From a checkpoint of a small transformer trained on Wikipedia.
Size: 4 heads of 64, 15.3M parameters.
MLP neurons of a small language model. Each row is named by its layer, matrix (down: output weights) and neuron, and shows model dimensions 160-255. Each number is 50 + 12 x the weight over its row's rms, rounded and kept within 0 to 99.
A block is one neuron, or neurons of one layer that tend to fire together. Before each block is what it responds to, as a language model described it from the Wikipedia text at the highest values.

Responds to: Subject noun phrase end. The last token of a clause's subject just before its verb, often plural endings or "and" joining subjects: "his father moved", "buildings are", "It is".
L9.down3:49 36 31 57 62 52 53 66 39 56 31 49 61 43 68 29 56 60 40 34 57 74 44 35 45 33 47 72 56 60 57 70 61 46 55 52 44 62 48 41 55 49 68 52 20 41 34 52 45 57 37 53 68 39 44 62 46 50 51 50 45 45 52 55 60 40 64 65 34 53 63 40 30 47 47 53 74 48 60 67 61 38 71 36 43 57 57 37 24 50 64 33 48 50 52 51
L9.down425:52 36 59 53 38 76 29 47 60 57 52 41 43 25 48 61 33 44 46 52 47 44 44 59 42 66 46 53 54 37 54 47 59 49 50 50 68 45 62 43 51 47 37 51 68 45 45 44 73 43 61 50 48 55 57 37 50 47 51 55 67 62 25 48 35 27 41 36 59 40 59 52 29 65 47 49 32 42 51 43 38 71 25 38 53 51 61 46 83 52 46 61 64 56 56 55
L9.down458:42 54 64 43 43 49 61 78 66 44 60 44 30 48 50 53 56 34 52 64 48 21 43 57 45 47 44 55 31 41 32 36 79 48 49 68 61 50 41 56 50 55 32 42 61 62 42 56 55 49 46 62 38 66 61 20 43 44 67 49 52 57 58 36 53 61 62 41 62 41 50 52 46 45 58 35 30 45 59 49 26 55 40 70 47 33 69 40 63 35 48 58 66 46 41 54
L9.down539:34 59 49 47 35 72 55 37 49 43 49 41 34 62 46 61 24 71 54 58 73 58 56 53 47 43 54 32 59 48 62 35 39 60 50 52 52 46 44 54 62 44 60 31 59 45 33 40 48 41 52 56 40 40 52 61 29 74 46 51 56 42 44 45 48 25 35 46 52 39 47 52 45 45 52 42 44 45 18 56 32 69 37 56 45 52 57 62 75 48 58 58 49 58 45 48

Responds to: Markdown table cells and digits. Pipe characters opening or splitting header rows of Wikipedia-style tables (election results, sports, medal tables), plus trailing digits inside numbers such as 34,488 or 58.09.
L9.down328:42 55 38 39 45 67 27 47 13 58 47 53 37 35 47 46 29 46 55 47 43 63 44 49 61 47 52 47 56 45 70 50 57 49 27 53 46 40 59 50 30 36 51 68 69 64 64 31 75 78 62 51 61 51 46 58 55 42 39 70 42 89 27 61 70 42 53 41 49 50 50 79 48 57 36 38 38 33 60 37 49 64 69 43 52 67 46 56 47 61 41 46 55 46 47 27
L9.down625:43 49 70 62 58 56 56 45 47 32 51 67 49 63 55 36 58 36 47 14 40 35 58 37 48 57 33 44 29 35 63 43 64 45 46 60 29 58 51 38 43 52 60 50 35 28 57 54 49 68 54 53 57 61 33 33 45 43 60 51 53 51 32 55 54 63 50 56 29 36 36 51 46 57 59 37 46 58 49 47 54 34 40 38 54 50 50 67 47 43 55 39 52 40 50 51
L9.down699:47 68 49 58 58 59 20 75 53 64 40 58 56 69 55 42 48 49 67 29 49 77 51 33 56 43 29 42 40 55 54 46 50 63 51 57 43 34 35 43 60 53 35 56 32 53 47 60 68 61 36 46 55 43 38 53 53 29 63 55 55 61 44 47 35 66 42 35 37 58 47 57 68 45 21 33 39 45 58 46 50 53 62 66 47 38 52 51 62 60 42 66 45 56 24 50
L9.down969:47 64 34 40 53 57 42 31 51 54 49 48 46 47 46 63 54 49 68 38 40 49 43 43 47 62 59 54 46 66 53 34 38 50 36 56 64 35 75 49 37 30 44 59 48 47 58 62 60 24 43 64 46 50 56 27 45 52 51 40 49 58 49 15 59 20 52 27 54 42 31 32 57 59 47 50 64 63 40 41 46 45 59 21 60 51 61 42 59 46 52 91 57 37 40 83

Responds to: Digits inside quantities. Digit tokens within multi-digit numbers stating quantities such as money, population, or stats, often right after $ or £, e.g. $13,7[2]3, €[4] million.
L8.down46:33 69 58 28 37 39 51 55 52 48 45 53 37 80 63 52 56 53 40 63 54 53 80 38 39 63 52 55 38 47 48 46 53 51 55 47 38 48 65 59 53 45 51 54 54 49 70 51 56 52 76 52 49 52 65 47 59 68 38 43 49 43 41 67 56 57 65 45 40 57 37 47 57 64 21 60 73 62 53 25 72 41 48 73 46 73 43 62 48 28 50 27 61 45 37 47
L8.down107:51 37 53 36 60 46 51 55 60 69 46 52 54 43 37 53 39 51 65 59 65 97 33 47 75 39 66 49 46 40 73 40 60 51 51 42 64 40 44 63 50 29 51 38 46 45 74 71 58 57 62 38 37 48 48 45 38 45 38 58 45 56 51 52 54 44 42 47 51 43 55 57 45 33 32 48 52 43 52 38 53 70 43 52 51 47 32 30 45 46 66 44 64 47 32 50
L8.down248:39 45 49 61 67 51 45 67 65 57 65 54 48 46 48 59 36 47 63 41 59 76 56 46 66 44 60 60 60 34 22 59 72 55 42 63 77 45 45 42 21 51 58 49 55 47 56 62 54 49 46 40 51 54 52 60 53 54 61 36 58 33 58 33 46 59 48 64 70 28 71 52 62 43 48 51 29 55 57 62 51 72 70 60 54 37 46 60 50 46 43 50 59 62 57 43
L8.down307:49 53 63 48 50 48 53 37 49 56 66 79 54 62 51 60 44 50 40 58 61 42 38 46 49 52 47 62 64 73 74 53 27 68 37 50 42 52 40 64 57 63 48 62 73 49 60 49 70 34 47 50 42 47 43 50 49 37 47 42 42 56 56 42 50 52 33 48 54 43 67 43 64 51 41 50 24 60 56 40 74 40 74 49 42 61 60 60 68 43 41 57 50 39 57 47
L8.down555:50 47 43 48 25 50 39 42 35 51 41 45 74 23 29 67 61 53 49 41 48 39 65 48 39 55 48 73 61 60 83 34 45 61 52 49 73 37 53 44 53 57 46 46 64 48 56 57 50 64 46 57 71 58 50 73 48 50 47 49 27 51 52 55 57 66 49 42 56 46 57 52 53 29 32 49 64 68 39 66 60 49 60 43 43 28 39 48 42 52 44 45 62 48 45 52
L8.down623:48 50 55 59 51 43 41 33 35 37 38 62 54 55 52 46 58 75 40 50 60 54 56 35 55 56 58 42 55 52 37 59 60 46 51 47 56 65 71 48 47 59 43 21 35 62 47 48 36 42 53 39 42 45 64 59 57 51 52 46 51 41 25 59 51 51 39 62 48 36 73 45 66 55 67 69 47 66 39 38 61 53 25 59 53 30 63 59 50 34 41 50 76 52 65 67
L8.down630:35 45 36 52 41 21 37 64 41 77 72 49 51 53 57 65 61 31 48 37 35 33 57 49 50 41 41 51 52 46 54 61 38 28 37 47 51 28 54 44 53 49 60 38 57 37 54 48 50 54 41 63 51 49 33 62 50 58 50 81 79 64 34 53 44 67 43 48 44 34 42 55 53 48 27 52 45 45 49 42 74 41 46 54 29 41 80 42 54 56 59 72 62 51 50 63
L8.down665:38 55 39 62 63 61 67 50 68 44 43 65 55 32 65 45 44 38 47 43 31 68 51 59 39 65 61 55 50 42 33 53 53 59 43 59 20 51 69 22 35 46 54 67 67 36 41 45 48 60 38 64 21 72 48 58 42 60 41 49 48 42 46 50 70 71 36 68 53 28 57 56 49 61 51 39 59 41 48 58 42 70 56 39 41 48 52 33 51 33 35 61 43 55 63 63
L8.down740:61 44 58 38 49 41 55 48 40 43 36 68 45 46 49 62 75 38 57 34 41 43 71 28 53 44 55 49 46 53 48 39 44 47 46 54 43 23 41 49 38 31 50 64 44 34 46 48 51 58 62 39 56 69 48 54 47 72 63 59 62 32 54 39 54 57 58 53 27 45 40 63 51 59 79 33 38 51 31 40 61 35 40 36 73 60 41 45 39 84 51 44 34 42 53 56
L8.down783:54 64 46 37 45 51 70 34 45 50 38 52 60 67 52 74 38 21 51 32 22 42 38 47 67 51 57 49 55 57 31 55 52 46 47 79 35 42 58 54 60 56 57 57 65 67 58 59 41 56 50 44 42 61 56 39 41 52 64 62 66 52 43 57 54 73 46 38 45 59 52 37 58 37 43 56 50 58 74 68 55 43 59 36 48 35 33 29 33 37 66 37 71 48 42 49
L8.down789:61 45 30 54 58 59 58 19 66 42 39 61 65 70 51 51 48 59 70 44 50 58 33 62 66 50 51 53 25 57 60 65 66 52 70 63 47 47 43 43 57 35 57 47 51 35 45 54 49 61 69 33 49 45 62 35 45 34 67 53 41 60 38 51 39 53 51 28 52 47 64 18 49 29 73 58 60 37 48 50 54 47 39 53 61 33 42 55 30 55 49 46 49 53 63 78
L8.down886:59 39 29 64 43 39 39 30 60 51 38 28 63 64 32 44 53 33 36 52 70 63 45 56 52 57 63 46 57 38 38 27 46 45 31 43 26 71 56 33 61 50 50 50 69 21 55 42 56 42 42 44 74 39 64 65 46 62 30 37 63 45 56 62 73 51 32 42 41 69 64 43 42 68 64 50 50 50 65 44 48 79 49 55 28 59 44 42 72 45 30 49 55 46 38 68
L8.down957:46 49 34 67 32 72 70 74 49 44 64 81 59 59 39 70 38 58 45 42 44 30 65 53 41 56 49 45 46 49 42 23 48 35 54 31 49 72 43 46 41 54 73 52 64 57 57 57 54 52 62 41 47 37 58 69 45 55 69 57 58 55 63 48 66 56 53 61 60 43 25 55 55 79 48 45 59 50 42 62 40 51 46 59 60 39 61 33 63 74 39 49 47 56 54 49
L8.down964:35 58 60 46 26 46 54 70 51 50 54 46 62 43 29 45 58 57 57 60 52 48 83 49 61 41 61 55 67 59 53 36 30 48 45 56 39 67 37 64 39 77 58 58 36 69 29 36 46 60 32 37 46 74 59 47 56 47 52 42 60 45 48 42 32 61 55 52 68 61 27 53 42 36 51 49 49 52 35 46 62 34 62 45 61 64 58 64 43 50 53 45 73 31 31 53
L8.down988:46 55 68 58 50 39 29 42 45 49 34 60 46 43 43 52 39 55 52 43 41 77 36 61 53 26 53 41 37 48 49 42 60 67 45 51 62 41 38 37 54 45 43 49 43 58 43 86 87 45 37 53 67 52 48 36 48 50 48 49 38 40 45 41 17 54 43 51 47 37 85 48 75 51 45 57 43 41 70 55 62 73 56 56 35 30 52 59 52 56 39 36 60 38 46 43
L8.down1001:62 39 55 45 29 54 34 37 49 32 45 32 36 60 46 43 61 32 41 53 52 57 52 47 65 62 52 47 49 39 37 39 49 37 50 58 49 41 50 32 54 41 24 35 28 56 50 54 66 57 45 51 69 54 51 44 50 59 43 64 74 49 43 69 56 43 45 59 65 62 42 60 57 50 44 28 58 45 61 49 52 50 42 31 59 38 47 60 44 64 59 58 77 58 59 60

Responds to: Word-initial noun fragments. First pieces of common nouns split into subwords, usually single letters after an article or adjective, such as c in chest, d in diameter, sh in shopping, equ in equation.
L7.down850:75 40 37 57 41 40 47 46 39 37 28 61 62 27 46 78 43 55 45 46 49 49 30 35 42 51 43 42 57 61 44 47 70 39 43 71 54 68 45 35 52 38 51 54 54 48 47 40 57 64 51 57 37 55 56 62 46 50 55 66 74 40 26 40 73 45 60 71 25 48 49 55 69 79 49 39 35 41 54 42 60 50 49 41 48 48 45 47 34 47 37 58 40 52 38 51

Responds to: Word-initial consonant fragments. Short consonant-cluster pieces that begin a word split into several tokens, such as sh in shaped, shopping, shares, sp, st, t, sc.
L8.down115:70 38 28 63 45 65 32 30 47 42 59 48 47 60 47 64 33 35 41 50 53 37 40 53 53 65 38 26 43 47 54 51 46 50 50 41 72 45 60 43 53 56 60 69 33 76 55 70 42 62 39 56 64 20 43 38 55 55 43 58 47 39 28 76 39 58 49 26 42 48 58 64 58 62 52 43 33 49 26 65 43 55 40 32 69 43 40 31 38 67 54 55 49 60 56 60
L8.down141:48 36 41 53 69 63 56 49 31 74 56 47 74 33 64 63 50 62 60 55 42 45 48 62 52 39 54 38 45 43 45 74 54 71 38 48 52 50 59 48 55 39 50 76 52 39 65 53 56 49 53 44 37 57 49 57 62 52 29 28 47 52 36 42 44 53 60 56 43 39 64 80 48 33 38 70 47 41 52 46 52 48 50 54 50 73 39 39 46 23 37 48 64 37 34 23
L8.down143:48 54 42 54 49 83 46 42 61 70 53 41 46 38 50 43 66 40 57 61 57 26 36 55 30 45 60 56 46 45 55 68 50 56 49 55 41 33 41 50 60 67 43 55 40 76 38 60 32 64 29 41 42 44 53 30 70 33 54 53 37 55 53 61 64 45 78 50 55 26 77 41 50 34 52 69 58 50 43 49 65 59 43 32 36 47 43 63 41 41 64 50 38 63 57 54
L8.down157:77 20 40 53 67 82 56 36 57 48 57 50 52 43 45 48 48 52 57 52 57 57 49 40 50 62 46 37 37 62 61 48 58 48 43 47 26 40 54 48 30 53 41 45 29 36 38 56 75 46 48 51 41 45 39 64 64 68 50 58 58 39 54 46 65 68 49 40 54 51 37 64 49 61 29 32 33 56 67 67 46 54 54 37 38 47 50 44 63 85 46 62 47 52 69 62
L8.down346:48 52 48 49 36 67 76 57 45 40 31 45 27 68 55 54 67 58 60 17 63 44 34 35 40 52 25 54 63 52 68 30 40 64 44 60 45 51 62 62 52 43 75 19 55 55 58 57 44 40 49 54 52 49 43 61 29 52 37 47 52 67 64 55 43 63 58 60 30 50 54 53 39 38 53 45 41 41 47 57 49 54 41 53 64 48 32 52 66 40 56 43 45 45 65 42
L8.down371:59 61 78 65 26 29 52 51 61 52 53 45 76 34 40 44 51 60 39 53 45 71 51 65 54 44 58 14 50 48 57 27 51 55 36 58 67 36 32 35 56 42 57 51 58 47 77 56 57 61 61 60 54 51 42 41 63 43 56 44 52 39 31 48 40 43 57 43 38 52 51 60 60 63 30 61 51 39 30 26 46 48 50 71 48 47 46 44 40 56 54 52 33 82 57 74
L8.down412:31 47 58 32 45 58 12 68 60 46 47 47 64 63 63 53 53 56 61 41 56 53 64 48 53 46 42 65 30 55 36 47 57 32 33 55 67 61 52 34 37 32 42 35 53 52 33 63 72 26 39 44 41 69 63 94 42 41 48 65 34 50 51 53 57 45 58 58 54 59 53 58 29 52 56 43 65 79 45 57 52 49 44 64 51 37 45 42 35 37 50 30 43 65 58 45
L8.down532:34 83 60 50 50 40 45 56 45 28 60 39 44 66 55 61 51 57 56 28 64 46 52 53 46 55 60 41 62 25 32 27 67 37 43 37 72 58 34 52 41 38 55 46 57 40 73 46 60 65 74 41 54 32 52 63 66 57 48 54 65 52 52 42 65 68 70 24 75 74 57 63 58 52 45 51 30 45 70 62 76 61 53 65 52 45 55 57 47 51 51 42 42 44 53 44
L8.down594:36 54 42 47 47 30 54 73 45 42 61 52 27 52 27 44 63 52 51 45 34 42 55 60 48 63 59 29 39 26 38 58 56 48 31 48 68 39 43 41 28 40 57 53 40 55 58 51 39 45 40 36 58 53 45 52 65 28 60 26 43 53 50 53 54 69 28 44 57 65 32 79 70 51 52 59 34 51 48 52 50 63 28 48 46 52 51 55 28 50 63 67 39 54 41 53
L8.down712:70 42 45 64 43 47 60 59 54 46 44 61 58 51 69 65 53 56 65 44 39 30 69 89 68 47 54 70 35 47 47 38 65 46 60 49 49 47 74 47 38 58 53 63 43 52 38 40 63 56 59 48 69 73 49 80 35 44 41 53 41 46 45 35 40 39 49 52 39 74 36 46 49 31 47 50 36 45 39 51 46 45 50 45 47 37 53 40 52 46 56 52 51 57 37 45
L8.down725:41 56 57 33 43 37 37 50 38 45 42 57 61 57 52 53 48 48 16 58 51 47 49 63 54 31 57 65 64 43 49 49 65 51 45 36 47 64 61 35 45 61 61 47 61 60 54 41 49 53 56 45 53 72 55 33 50 52 54 65 48 66 23 37 61 43 63 54 39 44 69 34 62 49 43 29 58 39 46 67 66 48 52 67 49 57 32 35 47 68 41 28 49 36 36 56
L8.down733:51 64 51 60 46 58 65 48 67 51 52 70 41 21 77 47 61 36 39 72 64 45 49 52 59 53 53 65 50 37 45 43 65 47 47 59 50 48 41 33 58 38 59 44 50 53 48 49 53 59 60 49 47 46 45 71 27 36 55 44 50 60 54 55 55 56 68 31 71 42 59 69 47 53 62 43 35 50 22 48 36 41 29 65 51 62 49 39 58 70 64 71 51 30 46 45
L8.down850:45 44 40 55 42 27 53 46 65 60 42 45 31 39 42 59 60 37 46 69 30 46 51 53 39 51 55 34 51 55 51 50 20 69 34 49 64 50 42 55 35 58 37 66 60 39 22 43 57 18 43 49 49 38 63 65 30 61 42 61 29 66 65 44 46 52 61 32 47 45 67 41 47 60 38 55 54 48 61 35 51 63 63 63 53 58 39 51 42 62 36 42 33 28 34 40
L8.down857:37 50 50 38 53 38 63 68 62 57 31 71 49 41 44 61 49 51 67 63 24 53 51 40 54 49 37 68 44 53 82 55 57 62 49 65 44 56 60 68 22 50 53 51 47 55 46 57 52 39 65 48 39 66 30 30 32 73 62 37 37 73 50 60 43 44 53 45 47 48 35 35 52 56 59 50 47 34 52 58 30 56 42 62 34 55 61 36 41 55 79 46 36 47 72 54
L8.down948:34 58 46 48 51 59 44 41 50 52 47 74 35 34 79 45 50 36 54 42 43 41 48 45 71 38 38 39 51 50 64 45 53 46 51 41 45 49 60 51 28 66 47 52 24 68 33 56 66 45 35 62 44 58 70 53 62 53 51 59 23 30 39 69 39 41 88 66 45 69 45 51 36 59 56 37 74 29 35 47 47 51 65 47 51 53 53 42 55 42 45 47 55 77 40 63
L8.down994:53 46 70 56 47 47 49 28 70 50 56 42 46 45 35 59 60 45 61 60 57 41 18 27 65 35 33 54 64 23 57 67 31 67 51 43 63 46 52 52 53 75 50 78 45 71 60 45 61 39 53 38 45 39 60 64 47 55 48 50 42 51 37 52 51 34 58 48 81 48 49 37 60 30 47 59 53 51 41 25 48 44 61 34 53 50 50 50 58 42 80 33 68 46 43 48

Responds to: Inner digits and quantity continuations. Digit tokens in the middle or end of multi-digit numbers in tables, coordinates and census figures, such as 1,88-2 or 0-5″N, plus "of" after quantity words (hundreds of, five of).
L7.down837:25 65 83 55 46 53 67 79 52 59 56 44 53 46 27 66 57 53 49 52 44 64 37 49 48 60 71 65 54 74 59 48 44 45 47 46 76 57 63 57 47 57 59 57 56 48 63 65 54 43 54 56 60 61 50 41 44 29 54 47 55 49 38 29 52 32 48 42 55 66 45 54 53 18 44 54 53 52 25 36 49 58 35 46 40 55 47 65 52 55 39 63 57 71 42 52

Responds to: Main-clause subject starters. Opening word of a main clause's subject (the, it, which, he, its) after a comma-ended introductory phrase or sentence break, e.g., "By 1955, the squadrons".
L8.down31:62 42 55 59 50 52 43 49 41 43 48 46 36 40 50 39 40 41 49 37 46 42 36 49 49 35 47 53 52 56 61 73 75 55 50 32 35 43 28 50 45 53 48 32 40 42 68 49 30 47 47 68 40 75 37 61 23 35 51 53 70 38 43 58 38 37 68 50 58 54 42 62 52 46 63 43 39 40 54 52 60 39 46 44 29 55 71 48 43 35 39 18 67 61 58 56
L8.down80:57 31 40 65 52 64 38 69 51 58 51 25 53 05 49 61 32 54 49 41 62 43 36 56 32 68 36 46 63 27 58 64 72 50 40 50 52 55 52 64 59 52 43 39 85 26 51 52 54 51 45 51 57 45 36 56 52 45 52 50 56 61 37 36 41 68 65 37 62 40 62 64 41 54 71 50 39 53 47 33 46 58 48 61 59 34 42 51 96 41 20 34 50 48 59 58
L8.down154:49 34 37 29 45 85 34 47 33 62 61 53 28 45 39 46 28 72 55 53 39 50 41 41 65 54 62 57 38 53 25 68 56 54 74 23 52 50 42 50 42 51 45 39 55 81 50 50 80 48 59 59 48 35 49 41 63 34 49 58 62 42 60 53 41 28 50 61 80 42 42 51 65 51 23 31 51 53 42 27 43 59 67 57 45 58 56 54 51 54 58 56 46 48 44 74
L8.down235:59 49 47 55 57 57 38 58 60 58 47 32 52 56 68 55 36 59 40 53 64 25 44 54 50 41 34 58 74 66 40 47 63 39 30 55 44 43 52 46 57 48 41 50 48 52 30 52 48 51 71 53 36 53 58 38 60 54 25 55 55 54 39 44 46 49 59 63 60 61 45 41 32 64 44 44 31 69 50 73 72 45 51 55 46 52 59 41 54 64 60 47 77 43 56 43
L8.down358:48 31 52 41 61 73 44 58 46 48 51 53 66 58 38 37 53 45 61 44 40 28 38 55 67 55 61 50 51 45 47 87 46 49 47 32 53 66 32 52 64 48 52 48 32 68 47 58 23 29 68 56 45 42 55 51 43 52 70 41 44 53 69 48 51 27 79 38 58 47 33 58 63 64 64 72 58 59 59 42 39 58 56 46 65 40 23 43 41 53 39 68 53 82 39 32
L8.down380:57 50 42 54 76 68 56 35 51 60 41 60 50 37 57 58 42 51 69 33 55 54 26 36 36 43 48 43 29 47 60 71 77 40 47 31 52 64 40 60 64 54 37 59 60 58 50 79 61 57 50 18 34 41 61 41 38 73 62 57 57 60 19 61 45 48 71 21 64 67 50 44 56 65 50 47 27 34 58 58 36 41 58 50 50 52 55 50 49 51 57 40 56 55 68 34
L8.down465:43 38 33 34 53 55 71 59 54 38 57 68 61 31 33 42 61 45 46 52 50 53 72 40 30 36 60 41 51 47 67 66 80 46 52 62 55 39 37 48 46 54 57 57 32 66 41 34 73 40 57 55 56 70 62 44 66 63 39 46 59 39 25 28 54 65 58 40 47 50 35 43 38 54 41 53 35 43 60 39 48 54 49 57 34 44 45 58 55 27 55 47 65 28 53 50
L8.down528:68 61 47 52 53 71 63 31 36 43 41 40 43 51 50 38 53 64 45 55 42 56 61 48 39 56 61 48 44 43 56 58 30 75 52 64 61 56 24 39 50 61 43 62 41 50 40 28 40 44 53 28 64 55 50 53 34 76 50 46 39 47 64 64 38 43 70 48 57 29 41 49 35 35 45 46 47 51 65 60 44 35 47 61 44 47 75 35 52 37 53 38 68 40 37 53
L8.down535:20 40 44 40 39 36 63 61 53 39 38 51 31 55 11 65 54 62 63 53 49 64 50 46 45 64 44 64 31 50 29 74 69 50 33 58 51 50 54 72 55 34 50 35 47 63 47 64 72 55 60 37 56 71 34 45 49 53 36 51 59 51 35 44 58 36 46 43 27 40 34 37 44 55 52 31 47 38 47 79 44 62 43 43 50 32 34 57 31 41 62 51 52 57 52 41
L8.down581:51 30 39 44 64 44 47 62 32 67 33 54 35 63 27 48 55 76 63 41 65 57 68 39 67 58 54 45 57 47 34 78 30 55 54 44 35 38 47 44 39 26 53 64 42 46 25 89 60 46 55 44 56 37 53 47 59 60 46 59 48 51 59 65 30 40 24 47 47 40 39 38 54 62 37 62 43 71 37 63 30 54 58 46 37 61 43 40 54 51 58 27 42 46 36 38
L8.down652:65 68 43 54 61 35 67 56 62 38 57 57 52 28 74 39 49 58 54 40 46 55 50 77 34 52 55 44 44 56 43 44 64 33 48 37 41 46 29 58 45 13 46 30 41 69 46 78 68 65 77 45 21 70 60 38 56 38 47 65 40 45 50 44 61 36 53 36 29 51 67 52 55 37 40 56 51 42 58 49 37 39 58 32 60 28 65 60 53 48 64 60 40 51 48 54
L8.down719:58 56 50 37 60 75 70 42 46 45 50 52 35 49 53 59 41 63 59 55 46 39 68 43 50 51 51 61 45 40 28 46 81 73 18 43 31 56 58 61 52 39 51 28 66 56 41 55 58 53 54 26 64 60 42 53 51 44 57 60 41 40 46 81 57 25 58 57 75 40 50 59 60 62 45 30 46 49 65 59 54 60 53 62 68 55 58 43 44 68 53 59 50 58 61 71
L8.down778:55 48 35 52 59 75 35 24 38 53 43 33 47 34 39 35 46 33 37 56 39 62 45 42 64 43 46 59 47 54 37 62 53 46 52 45 73 61 46 46 54 38 55 52 57 44 33 55 48 36 59 65 28 48 38 48 68 45 63 50 64 47 55 49 52 38 43 48 61 53 53 52 57 59 51 62 58 64 50 53 51 49 55 60 49 34 43 58 47 48 45 66 62 48 65 51
L8.down806:45 47 26 49 61 39 49 53 37 51 42 57 60 68 28 53 66 66 59 42 45 49 64 47 41 34 46 49 46 52 58 67 37 60 44 40 37 28 46 53 43 29 45 49 59 47 25 60 49 52 69 57 45 66 48 69 58 59 52 43 47 31 52 60 50 50 41 61 42 38 31 44 46 32 54 72 51 65 29 45 40 49 55 51 46 24 44 62 33 34 69 52 53 37 51 57
L8.down836:36 48 34 35 58 25 47 43 32 54 72 62 52 48 25 47 52 60 47 42 44 58 53 56 45 50 58 42 41 62 52 39 51 50 67 47 39 41 34 45 38 63 50 35 37 32 16 46 50 56 57 20 45 57 55 73 51 42 43 35 50 49 48 50 43 34 43 47 45 51 42 39 36 70 25 51 39 66 50 42 65 30 54 32 34 33 42 39 31 41 48 41 47 66 45 48
L8.down981:44 43 21 57 54 64 46 57 32 57 43 57 35 37 52 42 68 55 51 62 32 32 42 30 52 59 39 53 35 42 40 45 57 29 50 65 59 38 42 72 37 46 50 52 39 41 72 55 34 46 45 56 38 47 36 45 66 47 54 66 46 41 41 37 59 56 68 50 62 52 40 49 55 62 61 58 55 28 72 56 65 67 67 49 63 56 55 59 36 55 56 55 31 52 59 29

Responds to: Split word-initial fragment. Fires on a word's first one or two letters when split off as a token, often after an opening quote in titles, e.g. "P|hysical, "N|o, t|abulates.
L9.down7:51 40 51 44 40 40 55 53 35 46 55 56 47 72 38 39 50 46 49 40 41 52 50 43 58 52 47 49 49 52 43 40 37 58 61 62 53 62 51 43 40 36 33 49 67 42 40 49 43 37 63 58 51 71 38 56 30 68 75 51 53 50 32 49 54 59 44 53 20 34 50 23 51 64 67 32 52 48 66 21 50 62 44 48 38 61 64 34 50 49 56 49 49 46 33 73
L9.down712:55 63 42 29 57 63 36 37 37 55 33 57 55 53 56 31 56 51 44 77 32 56 40 50 55 34 50 55 47 47 61 36 63 35 41 43 43 57 64 46 56 53 72 52 60 77 38 71 50 55 33 37 30 45 61 32 37 61 76 52 32 59 54 50 45 69 70 57 34 46 54 58 47 56 69 38 53 71 52 46 43 35 35 50 49 53 50 34 63 35 51 47 31 46 60 36
L9.down740:58 62 52 81 46 47 51 58 40 58 47 35 38 59 40 44 48 58 27 75 44 46 42 39 58 36 53 39 67 46 49 34 24 53 48 51 59 46 57 55 53 59 65 57 52 59 51 65 51 48 46 58 46 39 38 40 50 28 58 51 32 33 29 56 46 47 71 52 58 56 59 64 51 53 41 47 42 62 49 54 59 45 27 63 47 61 35 34 53 66 58 42 55 34 45 40
L9.down833:65 56 38 60 45 74 44 60 61 44 48 57 56 76 77 31 67 46 50 37 47 74 44 37 50 38 47 41 34 44 32 38 51 38 47 43 53 79 50 41 37 34 38 74 56 53 66 49 53 62 52 73 51 46 40 34 66 50 51 40 43 52 45 46 51 52 66 48 51 55 44 55 44 46 49 52 46 56 37 72 61 43 60 60 42 31 33 28 55 43 59 56 59 60 60 53